{
  "num_hidden_layers": 12,
  "positions": "rope",
  "rope_theta": 10000.0,
  "parallel_block": false,
  "init_std_o": 0.00444,
  "init_std_up": 0.0217,
  "init_std_down": 0.00444,
  "beta1": 0.9,
  "beta2": 0.98,
  "max_grad_norm": 2.0,
  "warmup_steps": 278,
  "decay_fraction": 0.769,
  "final_lr_fraction": 0.05,
  "train_tokens": 123600000,
  "dataset": "wikipedia_en"
}
MLP neurons of a small language model. Each row is named by its layer, matrix (gate and up: input weights) and neuron, and shows model dimensions 32-127. Each number is 128 + 32 x the weight over its row's rms, rounded and kept within 0 to 255. A neuron's up and down rows have the sign that makes its largest values positive.
After each neuron's rows, "fires in" lists the words (lower case) most often at its 100 highest values on Wikipedia text that the model never trained on; "fires on" lists the tokens most often at its 100 highest values on Wikipedia text that the model never trained on.

L9.gate227 [171 118 169  96 130 144 126 171 104  95 108  60 136 108 133 154 109 160 110 117 103 110 141 153 102  77  90 141 155 107  93 143 122 121 164  71 103  68 107  78 106 148 134 146 152 141 106 166 103 109 109 104 143  78 122  76 164 159 140 131 138 114 168 122 117 108  92 169 109 111 126 194 131 140 145  55  80 103 133 175 174 136 169 194  86 114  64 100  88 146 108 193  51  89 123 123]
L9.up227 [126 157 172 111 107  61 141 137 123 109  99 137 102  88  63  64 190 169 116 119 176 160 145 200 167  96 109 127 126 173 199 115  70 108  91  84 135 187 106 134 129 150 170 192 128 128  99 128 167 131 159 146 112 145  89 113  98 129 182 128 146 129 107 111 117  71 126 151 123 139 130 133 101 147 121 146 105 124  85 118 108 113 181 105 151 143  74 111 173  65  71 154  74 112 120  88]
fires in: "of", "000"
fires on: " of", " e", "b", "000"

L5.gate131 [ 73 112 109 173  95 120 105 105 159 116 157 145 113  97 124 138 134 107 144 144 158 135 137  87 100  92  83 151 135  76 131 138 155  96  90 111 146  71 126  83 178 106  93 183 116 102 126 135  88  88 125 197 113 104 108  63  87 126 176 165 132 147 103 112 118 124 108 166 191 148 138 101 112  93 223  94  70 160 105  97 111 153  95  89 158 158 128 132 134 157 143 169 105 159 127 152]
L5.up131 [159 113 167 126  99 159 109 141 117  89 150 131  81 102 116 120 149 105 166 116 130 192 183  95 141 132 120 184 142 145 168 120 164 130 138 173 129 103 133 110 152 136 103 180 149 147 170  39 176 107 117 126 101  85 121 141 137 125 240 139 129  61 133 163 126 163 105 182 143 167 149  98  91 110 137 117 148 135 137 161 112 201 187 117 113 115 171 178  73 122 129 149  96 138 101  94]
fires in: "over", "when", "on", "about", "some", "after"
fires on: " over", "hen", " about", " after", "ome", "On"

L2.gate106 [120 194 144  82 144 138  92 100 147 125 119  97  95 139 157 196 145 121 140 112 147 127  85 135 126  91  77 102 112 114 121 115 165 160  42 113  67  89  92 134  92 159 129 125 142 169 185 138 112 156 145 124 134  51 104 137 142 101 147 128 146 135 143 116  93 102 112 105 101 145 119 159  86 127  93 144 151 152 168 191 176  48 147  96 142 144 129  73 152 155 104 133 141  98 151  85]
L2.up106 [177 153 118 134 147 136 126 135 165 107  96  78 132  86 121 145 103  81 193 103 115 124  93 130 109 154 154 170 207  79 115 170 177 141  96 105 110 125 170  35 118 138 222 164 131 129 111 159 125 132 148  84 138 104 164 143 100  47 102 129 115 129 128 198 147 102 122  93  68 149 134 150  94 190  82 163 130 137 114  89 171  83 173 140 173 121 147 129 118 168 154 132 112 141 119 147]
fires in: "of", "electric", "year", "anthony", "various"
fires on: " of", "lect", " var", " Year", "ony", "od"

L5.gate359 [ 95 154 172  76 170 153 121 142 108  99 143  82 128  74 153 144 154 163 125 124  96 120 150 201 108 165 119 118 142 109  54  84 124 175 121 147  36 151 154 140 102 133 102 129 162 127 131 116 154 124 126 100 156  72 106 139 139 150 196  98 126 143 122  67 107  95  83 148 117  82 183 126 126 152 180 121 143 183 142 135  98 109 147  91 120 162 132 143 125 156 163 123 143 142 105 111]
L5.up359 [159 133 125 160 138 188  96 113 119 103 134  99  67 132 172  91 123 120  65 121  88 131 134  78  82 145 121  88 135  58 131 158 124 120 121 148 107  65 155 146 148 126 134 113  49 144 155 164  98 140 102 122 133 106  80 103 134  84 175  92  84  71  99 137 144 117 149 149 105  94  83 153 102 168 147 120  99 115 179 140  70 135 134 119  85 181 140 150 164 138  72 157 153  40 188 158]
fires in: "and", "from", "douglas", "doubles"
fires on: " and", "ou", " from", "or"

L3.gate442 [124 155 134 198  90  82 150 118 152 112 124 146 137  91 124 145 132 107  94 139 126 165  77  83 124  93  96 183  91  81 142 128 110 134 188 126 184 132 179 158 134 126 110 185 103 156 131 130  74 137 110 132 123 170 154 132  95 141  87 117 190 161 112 131 149 119  70 130 150  71 160 117  99  96 132 122 140 101 122  80  99 187 144 135  76 112  74 119  74 176 101 108 151 183  98 149]
L3.up442 [ 81 104 151 153 102  93  73 152 113 103 125  78  96  97 133 121 118 104 145 114  77 164  89 134 104  54 113 141 137 132  79 172 143 169 133 166 168 138 168 116 123 156  67 142 161 165 181 111 154 187 135 126 107 152 189 118 107 144 149 102 179 176 141  91 104  80 168 178 162  82 172 147 129  73 167  85 126  95 130 110 138  83 121 159 111 104 110 138 131 112 211 101 166 119 133 145]
fires in: "had", "have"
fires on: " had", " have", "ly"

L2.gate351 [116 177 140 151 101 146 105 176 141 128 177 161 137 149 143 150 135  93 119 111  77 121  74 131 135 116 111 128  74 106  99 134 122 123 146  86 107  96 106 152 101 111 154 147 173 133  83 151 164 218 130 167 109 113 205 104 111 108 116  87 181 152 139 192 130 141 124 189 167 194 142  87 115 167  81 103 175 131 117 143 115 173 105 174 129 131 106 108 138 157  93 126 189 123 131 136]
L2.up351 [175 140 106 161 106 152 104 151 124 123 164 149 166 117 112 162 125  96 125 140 100  44 126  98 154  99  77 108 103 158  85 106 144 145  88  69 105 106  84 111 136 104 129  90 194 175 114 112 165 149 135 114  98 117 163 112 160 112 117 172 129 158 102 161  98 187  97 140 176 136  93 104 154 130 101 117 144 198  52 158 155 106 126 136  96 154 169  52 181 159 110 168 178  57 107 108]
fires in: "high", "north", "south", "location", "located"
fires on: " North", " high", " High", " south", " Location", " north"

L5.gate232 [ 98 147 119 116 165 103  83 121 105 113 136 176 188 157 180 141 102 122 177 117  60  76 104  79  90 163 130 121 117  97  90 169 167 132  95  70 163 126  96 142 113 110 117 126 125 125  63 143 119  94 110 108 125 153 130 128 150 102 126 161 124 144 139 140 127 157 115 163 115 134 121 121  69 195 107 159  81 131  96 118  95 127 144 111  83 126 116 107 150  87  71 164 112  78 180 135]
L5.up232 [106 125 188  86 174  78 118 111 115  82 101 162 136 155 162 139 118 141 160  79  70  98 130  80 124 125 151 126 117  58 100 115 142 102 117  62 132 110  84 124 137 105 148 183 125 103  98 149 108 114  77 102  64 178 133 112 111 106  96 165 138 117 162 100 115 147 138 176 134 111 130 135  91 158 123 125  78 163  79  98  87 120 142 114 123 147  70 110 119 103  79 160  94 120 111 106]
fires in: "new", "north", "south", "news", "east"
fires on: " New", " North", " South", " East"

L2.gate16 [ 94 147 139 139 128 164 111 135  86 100 143  92 147 129 107  73 107 130 151 147  88 116 204 114 168 134 114 114 206  75 170 133 125 144 142 100 150 141 119 123 138 144 255 139  82  72  86  77 135 131  44 102 105 110 149 155 190 100 160 113 110 129  74 115 109 141 138 131 103 107 158 165 166 177 135 116 140 196  93  95 106 159 139 188 131  57 141 149 155 139 112  85 139 140 157 115]
L2.up16 [141  71  73 162 205 135 135 106 214  97 154 158 133 134  72 175 114 153 127 137 125  89 112  83  93 123  94  90 127 131 133 139 134 133  86  51  85 112 166 131 143 113 124 160 122 164 148 158  76 124 153 136 118 130 126  93  54 120 104 161 147 177 107 183 130 125  78 117 106 125 151 107 122  81 129 141 185 142 137 128 117 120 177  53 112 109 105  90 113 123 120 147  90 178 197 113]
fires in: "from"
fires on: " from", "rom"

L9.gate423 [121  96 176 128  97 124  86 117 137 134 176 121 126 101 169 174 129 127 141  65 163  79 128 206 144 172 152 132 128  50 168 106 137  95 162 156 112 136 119 156 145  82 144 191 132 101 152 132 105 147 106 145 106 150 140  72 101  91 143 133 205 162 140 138  92 110 172 154 113 106 131 151 140 123 128 154 118  70 100  89 130  94 146 159 129 120  98  74  92 176 104 181 186 122  99 167]
L9.up423 [139 111 137 161  97 154 170  82 167 162  98 109 107 131 101  90 184  69 164 106 128 127 180 172 123 175 116 144 133 129  74 147 134  88 153 101 106 148 105 153 127 162 112 176 116 155  61 133 137 103 151 138 199 141  78 111 105 122  84 122 143 188 147  88 159 110  97 160 116 126 145 153 162 137 118  99 187 111 133 156 117  99  56 120  85 164 146 109 163 131 116 134  70 135  92 231]
fires in: "to", "can", "of", "who"
fires on: " to", " can", " of", " who"

L2.gate178 [166 131  89 137  95  92 101  74 125 119 141 174 185 142 128 125  77 109 127 143 122 166 124  78  80  50  75 125 147  83 131  95  66 147 110  85 110  71 126  97 157 149 141 120 132 153 156 170  89 142  77 149 168 102 102 129  87 137  62 190 207 130 167 128 159 157 111 193 124 143  99 103 140 107 129 143 116 143 124  79 107 171 134 142 116 116 111 100  85 171 143 139  76 108 141 139]
L2.up178 [181  91  62 188 132 112 132  65  94 186 117 170 174 107 128 122 120  91 111 163 102 147 125  92  78 165 115 155 115 113 149  98 118 157 106  89 179 109 144 107 121 137 143 106  90  79 126 146  98  68 107 135 183 149  71 122 124 133 118 177 105 101  83 144 143 165 104 182 163 180 103 139 131 135 144 160 109 161 136 114 127 132 144 121 158 119 162  98 157 169 165 149 106 113 113 138]
fires in: "during", "until", "year", "since", "end"
fires on: " during", " until", " since", " year", " end", "uring"

L5.gate376 [131 135  72 116  81 135 117 102 116 164 177  86 112 154 159 100  86 125 182 169 104 150 150 107  80 106 139 142 133 136 196 122  80 134 119 109  58 123 112  99 159 181 122  84 105 134 141 181 102 205 141 135 151  78 166 188 148  84 138  91 145 133 187  85 135 114 155  96 139 148  98 125 109 113 121 136 156 140 130 126 123 201 175 154 155 163 151 120  90 165 138  83 143 173 121 136]
L5.up376 [138  88 108 104 160 133 158 101 143 195 146 111 129 144 121 137  90  67 146 170  74 172 163  94 146 138 133 165 109 152 128 152 173 126 159 131 121 138 111 116 122 157 140 121 138 175 102  99 148 137 119  97 157 161 141 153 185  89 120  99  71 172 111 144  96 104  80 132 142 136 140 148  65 158 114 147 163 159 168 115 118 210 126 125 135 112 134  87  94 139 129 179 173 159 124 133]
fires in: "year", "years", "date", "no", "season", "dunsum"
fires on: "un", " Year", "ate", " No", "ason"

L3.gate34 [136 154  85 156  88 130  50 120 123 129 140  85 107  96 132 110 150 105 208 145 125 152 107 144 101 128 125 173 113 117 176 123 132 118 111 151 115 150  98 221 131 109  67 108 133 118 131 154 109 112 189 117 109 122 145  83 136 102  99 126 155 102 108  95 110 135 118 161 112  81 212  80 107  94  97  93 144 113 118 153 116 106 125 109 108 127 125 125 102 190 130 185  87 166  92 115]
L3.up34 [162  95 187  75 124 130 112 181 136 121 176 115 148 118 108 163 130 100 112  83 146 166 145 134 107  95  89 142  37  84 136 103  97 114 197 154 103 172 165 178 170 134 134 139 107  88 118 151 163  88 165 102 137  95 167 153  91 149 167 127  67  89 154 151 143  91 151 129 136  77 170 130 162 127 127 105 108 101 128  97 150 118 120 127 108 143 165 128 151  94 149  88 103 146  72 130]
fires in: "been", "be", "currently", "being"
fires on: " been", " be", "ently", "ely", "ially"

L2.gate316 [137 135 145 105  67 140 121 136 120 123 124 120 152  76 151 141  87 142 139 178 165 109 126 150 181 120  79 140 186 155 158 100 154 157 132 162 156  75 120  99 136 121  99 188 120 114 115 125 153  49  90 112  87 154  90  52 127  63 141 108 127 165 110 147 107 175  76  81 101 109  99  95 199 163 105  94  55 163 145 137 122 127 155  92 187 165 137 163  84 186 147 159 163 153  98 132]
L2.up316 [135  84 189 139 107 122 124  88  91 156 173 112 129  79 103 103 100 147 142 143  93 158 109  87 163  91  91 183 150 172 135 108 178 117 117  61  94 101  77 125 172 150  64 169 148 147 131 194 108  96 155 149 124 108 150 124 142  72 112 123 149 194 143 105 146 131 156 117 112  99 133 104 122 167 139 147  95 168  97 138 118 144 126  87 134 135 157 218 101 167 117 155 160 177  74 105]
fires in: "on", "after", "before", "force", "across", "for"
fires on: " For", " on", " after", " On", " before"

L9.gate193 [131 150 104 150 166 152  99 106 115 132 151 192 150 145  89 150 134 137 175 149 101 115 170 125 111 151  85 137 175  94  86  96 124  97 146  80  72  97  89 124 161 102 183 175 113 163 139 172  94 101 116  82 118 179 132 154  92 124 106 144 119 190 132 156 134 159 152 161  94 131 129 160 151 115 113  46 197 158 123 119 107 107 138 102 161 151 100  96 116 103 132 159 122 186 131 182]
L9.up193 [ 95 115  74 172 136 135 151 170 114 174 176 148 120 118 109 115 136 133 150 159  64  49  94 161 136 141 116 112 106 135 126 175 162 154 158 120 171  95 120 146 138 156  78 163  70 145 118 118 122 139 189 186 159 162 180 136 131 165 164 142 139 160 176  87 145 130 177  92  72  98 116 125  70  78 151 114 139 114 129 104 120 157 105 141 209 137 109 113 106  88  93 141 116  96 177 116]
fires in: "has", "have", "1", "listing", "billboard", "list"
fires on: " has", " have", " list", "1", "ist", "2"

L5.gate106 [154 184 157 108 130  89 110  89 117 135 191 109 153 192 164  85 143 107 132 104 108 186 124 130 106  76 105 109 152 101 110 140 131  86 134 176 169  42  94 138 161 163  81 124 190 128 134 161 132 165 120 105 171 138 125  91  91 147 124 114 101 171  84 129 152 178 116 113 133 111 115 142 165 106  94  60 118 133 150 134 118 115 115 159 123 161  95  91 102 154  70 154  63 128 117 111]
L5.up106 [186 130  99  80 151 132 124  81 155 156 113  99 120 143 104  92 157 148 136 112 104 124  50 106 160 110 128  93 143  86 177  70 108 140 184 110 136 173  84 158 116 120 113 126 167 129 124 164 108 174 129 123 159 126 143 164 119  98  90 142 119 141 118  52 127 168 140 155 119 124 142 113 164  84 115 135 175 187 140 155 110 112  90 170 187 139  62 119  82 109  68 154 166 209  94 118]
fires in: "his", "best", "international", "born", "its"
fires on: " his", " Best", " International", " Born", " its"

L2.gate205 [126 117  92  85  78 143 107  99 118  54 149 127 115 144 138 118 117 157 149  85 130 142 132 100  86  53  89  96 150 143 126  95  82 116  41 140 123 128 159 130 172 136 155 168 139 142 132 122 123 113  78 135 117 121 161 162  85 167 141 151 167 109 154 152 166 144 110 172 122 120 132  98 133 116 136 116 163 133  99 140 131 195 157 115 167  62  96 186  64 110 105 171 153 171 143 134]
L2.up205 [135 111  73 110  96 169 137 105 100  73 164 132 123  89 110 138 142 135 125 116 118 145 126 124 104 107 120 108 146 171 124  83 101 120  37 128 163 166 117 117 125 147 159 142 104  80 125 114 112  84  74 134 133 120 110 184  97 141 128 142 105 107 102 145 142 122 116 143 101 115 159 103 104 154 133 128 134 136 105 178 133 142 159  83 156  80 103 171  59 116 118 145 154 184 139 120]
fires in: "in", "on", "ontario", "from"
fires on: "In", " On", "On", "rom"

L2.gate176 [118 169  57 152  93 208 189 180 146 121 187  78  99  89 124 112 187 146  78 105  82 139 132 117 162 189 128 137 136  85 128 154 145  95 142 157  66 128 117 145 102 123 140 110 114 122 113 153 144 110  98 139 120 170 126 145  60  97 139 143 116 156 127 135 127 113 150 159 113 115 156 118  76 105  94  86 131  69 112 124  80 139 177 160  92 127 118 113 169 149  76  85 119 115 120 131]
L2.up176 [ 85 139 105 143 131 179  95 138 146 116 239 136  90 102 111 172 165 142  86  92  83  81  94  84 131 138 162  98 143 125 150 168  97 120 119 155  68  92 106 157 126 106  95 181 151 168 133 199 110 146 171 157  82 125 126 191 119 121 158 158 176 158 160 131 161 127 168 153  97 169 118 112 125  76 124 130 128  79 129 158 137 120 136 111  39 111 130 107 122 102 113 114  84 161 159 135]
fires in: "were", "be", "are", "was", "been"
fires on: " be", " were", " are", " was", " been"

L9.gate64 [177  73 142  93 138 177  83 121 175  80 155 149  91 114 169 146 127 188 177 168 107  98 136 127 151 131  94 120 154 166 197 174 128 111 152 141 137  49  74  87  93 161 125 125 133 130 182 162 116 127 124 136 132 142 154 128 178 115 108 183 106 129 106 118 123 129 155 136  99 106 114 118 122 132 128 125 122 145 171  65 150 132 185  91 135 146  59 153 105 164 136 103 109  86 104 187]
L9.up64 [125  83 157 114  80  95 185 156 118  80 162  43  98 128 166  94 103 116 192 118 164 135 113 108 133  98  98 150 122 171 145 111  75 117 177 136 139 137 113 125  97 127 123 114 180 134 165 200 136 173 147 128 123  63 171 109 118  72 112 124  90 120 138  89 108 139 133 125  86 115 131 166 142 165  82 133 140 109 136 187 112  47  58 121 142 104 132  93 153 140 108  80 155 174 130 107]
fires in: "for", "performance", "force"
fires on: " for", " For", "forman", "for"

L3.gate74 [135 151 165 111  51 140  72 160 135 109 122 103 155 174 115 111 125 133 115  88 138 142 178  82 151 104 121 151 157 155 140 169 160 155 153 127 134  59  80 129 123 134 136 132  70  95 143 171  90 150 157 162 150 148 164  88 165 147 126 169 122  91 113 129 147 159  94 179 131 138 168 100 114  66 116  67 162 168 146 170 132 107 115  83  71 174  53 149 103 106 120 130  88 143 148 146]
L3.up74 [190 175 139  81 117 131  97  81 169 120 129 135 138 115 120 198 144 159 114  88 158 132 186 145 120  87 179 122 134 168 186 159 121  76 124 148 135 108 141 125 117  97  74 174 141 105 233 117  91 130 138 119  91 113 161  90 133 154 154 192 104 133 127  85 143 122  68 125 123 176 182 116 133  76 143 105 189 167 169 149 114 130 143 136 129 147  98 104 170 155 160 161 124 126  90  99]
fires in: "her", "his", "its"
fires on: " her", " his", " its"

L9.gate441 [169 131 131 134  70  79  95 149 138 109 116 108 125 139 149 157 153 113  88 141 174 141 145 117 130  84 133 116 125 106  94 144 143 154 120 167 130 140 182 151 157 121  84 110 154 116 152 126 114 108  89 131  67 116 113 115  77 125 142 119 201 129 151 124 167  84 133 152 110 131 181  80 164  67 134  96 143 122 135 101 141 137 158 146  93 125  83  92  77 144 103  82 132 196 129 120]
L9.up441 [105 102 150 154 141 169 165 164  99 117 140 122  97 107 178 205 150 141 161 126 127 123  76  87 129  82 161  84 117 185 109 135 126 101 131 177 142 141 163 175 125 129 119  98 125 134 163  67  63 154 174 193 126 146 117 101 160 172 153 109 170 104 117 145 139 111  85 108 121 184 167 125 133 126 182 139  80  96 158 198 133  88 120 190 125  70 111 154 113  85  93 147  81 176 142 178]
fires in: "and", "which"
fires on: " and", " which", "it", "et"

L5.gate212 [ 89 157  96 157 146 124 125 158 155  92 131 140 106 117  94 154 164 131 108 166 143 102 120  98 107 118  60  88 166 135 141 116 155 151 112 122  60  97 110 110 126 113 140  63  71 138 178 121 102 148  66 107 139 155 157  51 106 103 163 126 162 108 155  92 101 137 154 139 125  21 109 136 133 126 108 135 104  84 171 149 151 103 151 134 133 184  82  95  79 155  90 116 142 131 196 120]
L5.up212 [ 76 104 133 166 160 134 148  93 108 138 136 139 111 145 140  95 132  67  79 136 206 115 148 129 142 117 120 114 176 125  79 175 169 116 136 141 135 120 155  22  77 125 138 109 125  97 105 129 122 104 160 136 135 140  89 120 105 143 178 103 148 106 149 167 138  91 136  38  51 134 139  75  70 142  89 131 143 105 185 145 104 143 144  44 119  73 120 155 121 129  88  86 164  69 121 139]
fires in: "and"
fires on: " and"

L2.gate253 [ 72  89 155  27 105 150 132 136 135 115 130 147 111 133  97 110 150  93 120 104 158 114 132  97 192  97 117 161 114  44 106 111 123 112 140 130 161 129 144 145 171  43 109  91 176 106 118 115 122 144 108 183  93 153 148  93  66 196 180 135 123  84 154 150 150 144 125  89 133 182 134  94 127 129  93  98 108 114 106 100 151 144 115 148 175 133 113 123 117 172  75 157 112 186  52 123]
L2.up253 [151 102 109 141 192 163 154 152 160  75  87 154 184 126 135 142 129 164 102 123 167 113  85 135 125 186 160  78 175 166 137 141  95 131 159 145 176  78 139 128 129 114 227 115 107 155 101 144 160 167 122  90 152 127 160 147 131 127 161 128 171 136 105 158 145 118 133 111  77 170 129 160 119 133 103 143 131 143 152  59 148 136 153  85 149  79 130 111 209 132 191 134  98  84 119 127]
fires in: "students", "representatives", "studies", "arrives", "commander", "counters"
fires on: "ents", "ives", "ies", "ent", "ander", "ters"

L2.gate417 [122 146  99 149 153 109 138 176  75 112 112  97 108 138 139 111 134 158 108 152 153  93 138  82 177 105 117  73  88 118 142 120  93 132 100 195 134 112 146 138 126 129 159  93 120 142 114  84 165 110  71 107  92  92 148  77 117 167 150 144 160 136 152 101 102 121 132 136 101  86  52 151 126 115 115  50 138 139 106  94 163  99 187 117 175 108  65 139 166  97 118 156 156  51 184 133]
L2.up417 [173 147  77 168  82  85 153 169 188 163 130 158 147  56 113 105 155 185 137 111 122 126 110 121 159 160 189 136 164 147 136 111  85 193 144  69 175 157  86 115 137 156 152 114 197  76  92 135 134 118 109 124 113 144 126 113 103  94 134 173 140 151 133 148  94 218  97 157 164 111 104 180 119 105 141 139 119  87 136 142 115  95  92 114 148 104 159 131  99 179 125 141 197 116 105 156]
fires in: "is", "goals", "was", "score", "guard", "boling"
fires on: " is", "ol", "ard", " was", "als", " Go"

L3.gate92 [132 123 190 119 114 149  91 107 161 121 193 152 113 126 167 150 145 155  78 118 158  87 132 110 124 122 102 137 171 114 187 171 110 119 129 167 139  99 127 136 144  85  76 143 101 123 198  84  52 186  86 171 102 131  92 125 146  93 104 102 184 135 156  89 134 149 153 154 121 133 133 104  80 101 148  93  94 151 185 156 139 127  98 141 155 147 121 147 103 175  98 178 146 221 171 121]
L3.up92 [140 166 228 108 113 171 111 118 165 121 187 150 104 102 103 173  99 145  74 151 157  70 129 159 163 123 144 129  66  53 158 123 170 176 101 143 127 137 174 157 143  80 101  82 102 122 143 133  88 105  90 146 130 104  85 175 130 104 135 139 132 127 134 108  77 104 107 148 130 171  98 124  61 139  85 130  97 140 118 147 122 130 142 111 144 180 111 102 139 170 152 143 135 157  95 147]
fires in: "would", "may", "will", "could", "did", "mayor"
fires on: " would", " may", " will", " could", " did"

L5.gate32 [108  96  98 146 125 162 147 129 184 108 117 134 148 102  91 122 110  95 130 127  71 141 105 166 107 117  64 140 198 108 119 136 170 102  99 116  87 106 136  98 172 145 156 104  98  86 136 117 143  96 119 115 141 107 140 204  95 134 115  83 152  87 117 139  78  98 156 114  90 101 126 128 126 189 123 125 139 173 168 129  93 112 107 120 162 133 191  78 112 127 180 139 136 175 140 162]
L5.up32 [190 114 150 186 135 166 156 101 140 153  96 134 120 131 146  84 125 158 111 170 108 116 105 168 106 170 121 128 130  96 136 113 128 176 153 134 130 176 126 134 149 141 108  84 143 178 140 175 121  96 145 144  66 129 188  49 149 155 126 171 167 109 137 148 146 183 108 175 102 168 121  85 129 110  95 146  92 140 162 175 113 127 147 117 135 123 135 168 180 145 148 100 160  94 108 100]
fires in: "on", "rank", "mississippi"
fires on: " on", "iss", "ank"

L5.gate290 [129 133 186 162  94 124 102 104 157  90 175  93 170 145 166  75  93  88 120 130 104 145 125 102 139 117 119 126 195 124 177 124 104 124  89  94 116  49 115 182 165 175 138 156 117 114 121 163  93 161 227 149 106 143 160 103  96 194 146 172 104 150 135 102 163 167 163  97 124 158 137  81 156 160 100 120 155 127 146 119  59 103 101 106 161 148 112 184 113 133 135 150 119  79 103 135]
L5.up290 [146 105 108  61 124 178 144 102 119 151 138 100 120 145 159  72 172 140 106 171 191 160  79 156 143 106 110 158 133 140 143 158 141 125 157 147 105 126 139 129 161 157 106 142  69  70 164 121 141 129 103 160 107 159  62 164 191 127 174 122 114 179 142  80 129  72 164 122 141 152 126 120  91  99 104  98  99 184 110 128 147 156 174 118 169 153 130 177 125 124 109  53 141  89  75 160]
fires in: "on", "almost", "his"
fires on: " on", " al", " his", "er"

L5.gate296 [119  94  84 170 115 143 167 161 134 152 175 183 158  75 139 107 155  92 103 134 135 106  89  86 151  60 135 115 140 113 106 139 172 174 163 139 105 172 104 108  80 140 105 100 153 167 123 160 103 115 161  50 111 140 126  89 109 166 150 154 111 148 112 149 146 126 157 127 156 172 145 194  85 151 128 121 109 140 118 128 149  94 167 104  66  87 186  71 175 120 101 124 120 112 109 174]
L5.up296 [175 128 123 186 133  78 162 157 145 106 111  87 164 169 162 171  89 142 135 136  79 173 105 151 194 158 136 127 116 133 132 102 128 127  72 161  89 165 115 127 134 146 175 165  94 170  91 182 125 147  76 141 128 156 153 170  90 140  86 151 172 103 140 113 160 103 162  57  64 101 111 123 146 139 136 117 109  90 114 153 100 123 120 111 104 164  82 115 136 137  90 111 155  48 142 141]
fires in: "as", "be", "prime"
fires on: " as", " be", "ime", "ign"

L3.gate255 [144 142 153 107 135 143 141 145 166 135 230  92 132 132 133 124 105 165 139 101 158 168 115 137 124  88  99 165 153 141 143 165 168 144 124 164 155  73 136 145  75 124  94 118 135 175 166 218  54 104  96 174 119  85  95 118 106  77  81 158 150 162 151  86 112 154 109  71 153 179  95 100 118 142 154 133 143 138 163 120 129 112  90 108 129 144 146 151 135 196 127 100 146 125 116 156]
L3.up255 [ 92 132 157 119 167 129 142  83 111  68 189 111 123 111 172 138 140 133 172  77 185 131 132 147  97 134 155 116 131 124 135 173 134 137 175 172 202 121 164 165 153 116 131 131  99 158 170 132 116 140 140 154 131 155  95  87 125  57 160  83 160 160 152 146 127 107 113 162 162 115  58 155 116 108 168 123 162 134 118 122 121 147 118 187 116 185 118 134  77 148 176 144 182 181 129 127]
fires in: "not", "may", "will", "can", "mayor", "report"
fires on: " may", " not", " will", " report", " can"

L3.gate344 [186 137 124 156 144 139 124 161 157 130  94 151 120 112 147 117 152 183 166 133 172 148 128 144 212 131 106  71 101 137 118  69 171 110  93 126 101 168 105 107 135  74 145 137 107 172  82  84 143 115 170  89 150 113 195 100  92 147 174 127 114  79 124 139  99  73 122 132 153  97 136 153 177  98  76  67 113 142  70  43 128  96 135 154 119 126  53  89 142 156 125 156  95 126 159 131]
L3.up344 [179 135 136 171 123 131  98 138 114 130 195 129 177 148 128 134 112 153  82 135 171  87 105 119 125  91 136 171 111 109 118 155  90 122 108 189  98 147 105  92 143  73  98  82 147 102 136 166 200 106  93 170 127 135 185  96 143 110 161 118  96 150 139 105 121 159 123 136 117 145 113 178 153 106 130  73 143 154 136 134 135 138 104  91  87 110 163  97 110  70 112 114 145  53 112 171]
fires in: "be", "as", "been", "30", "beginning", "60"
fires on: " be", " as", " been", "30", "60"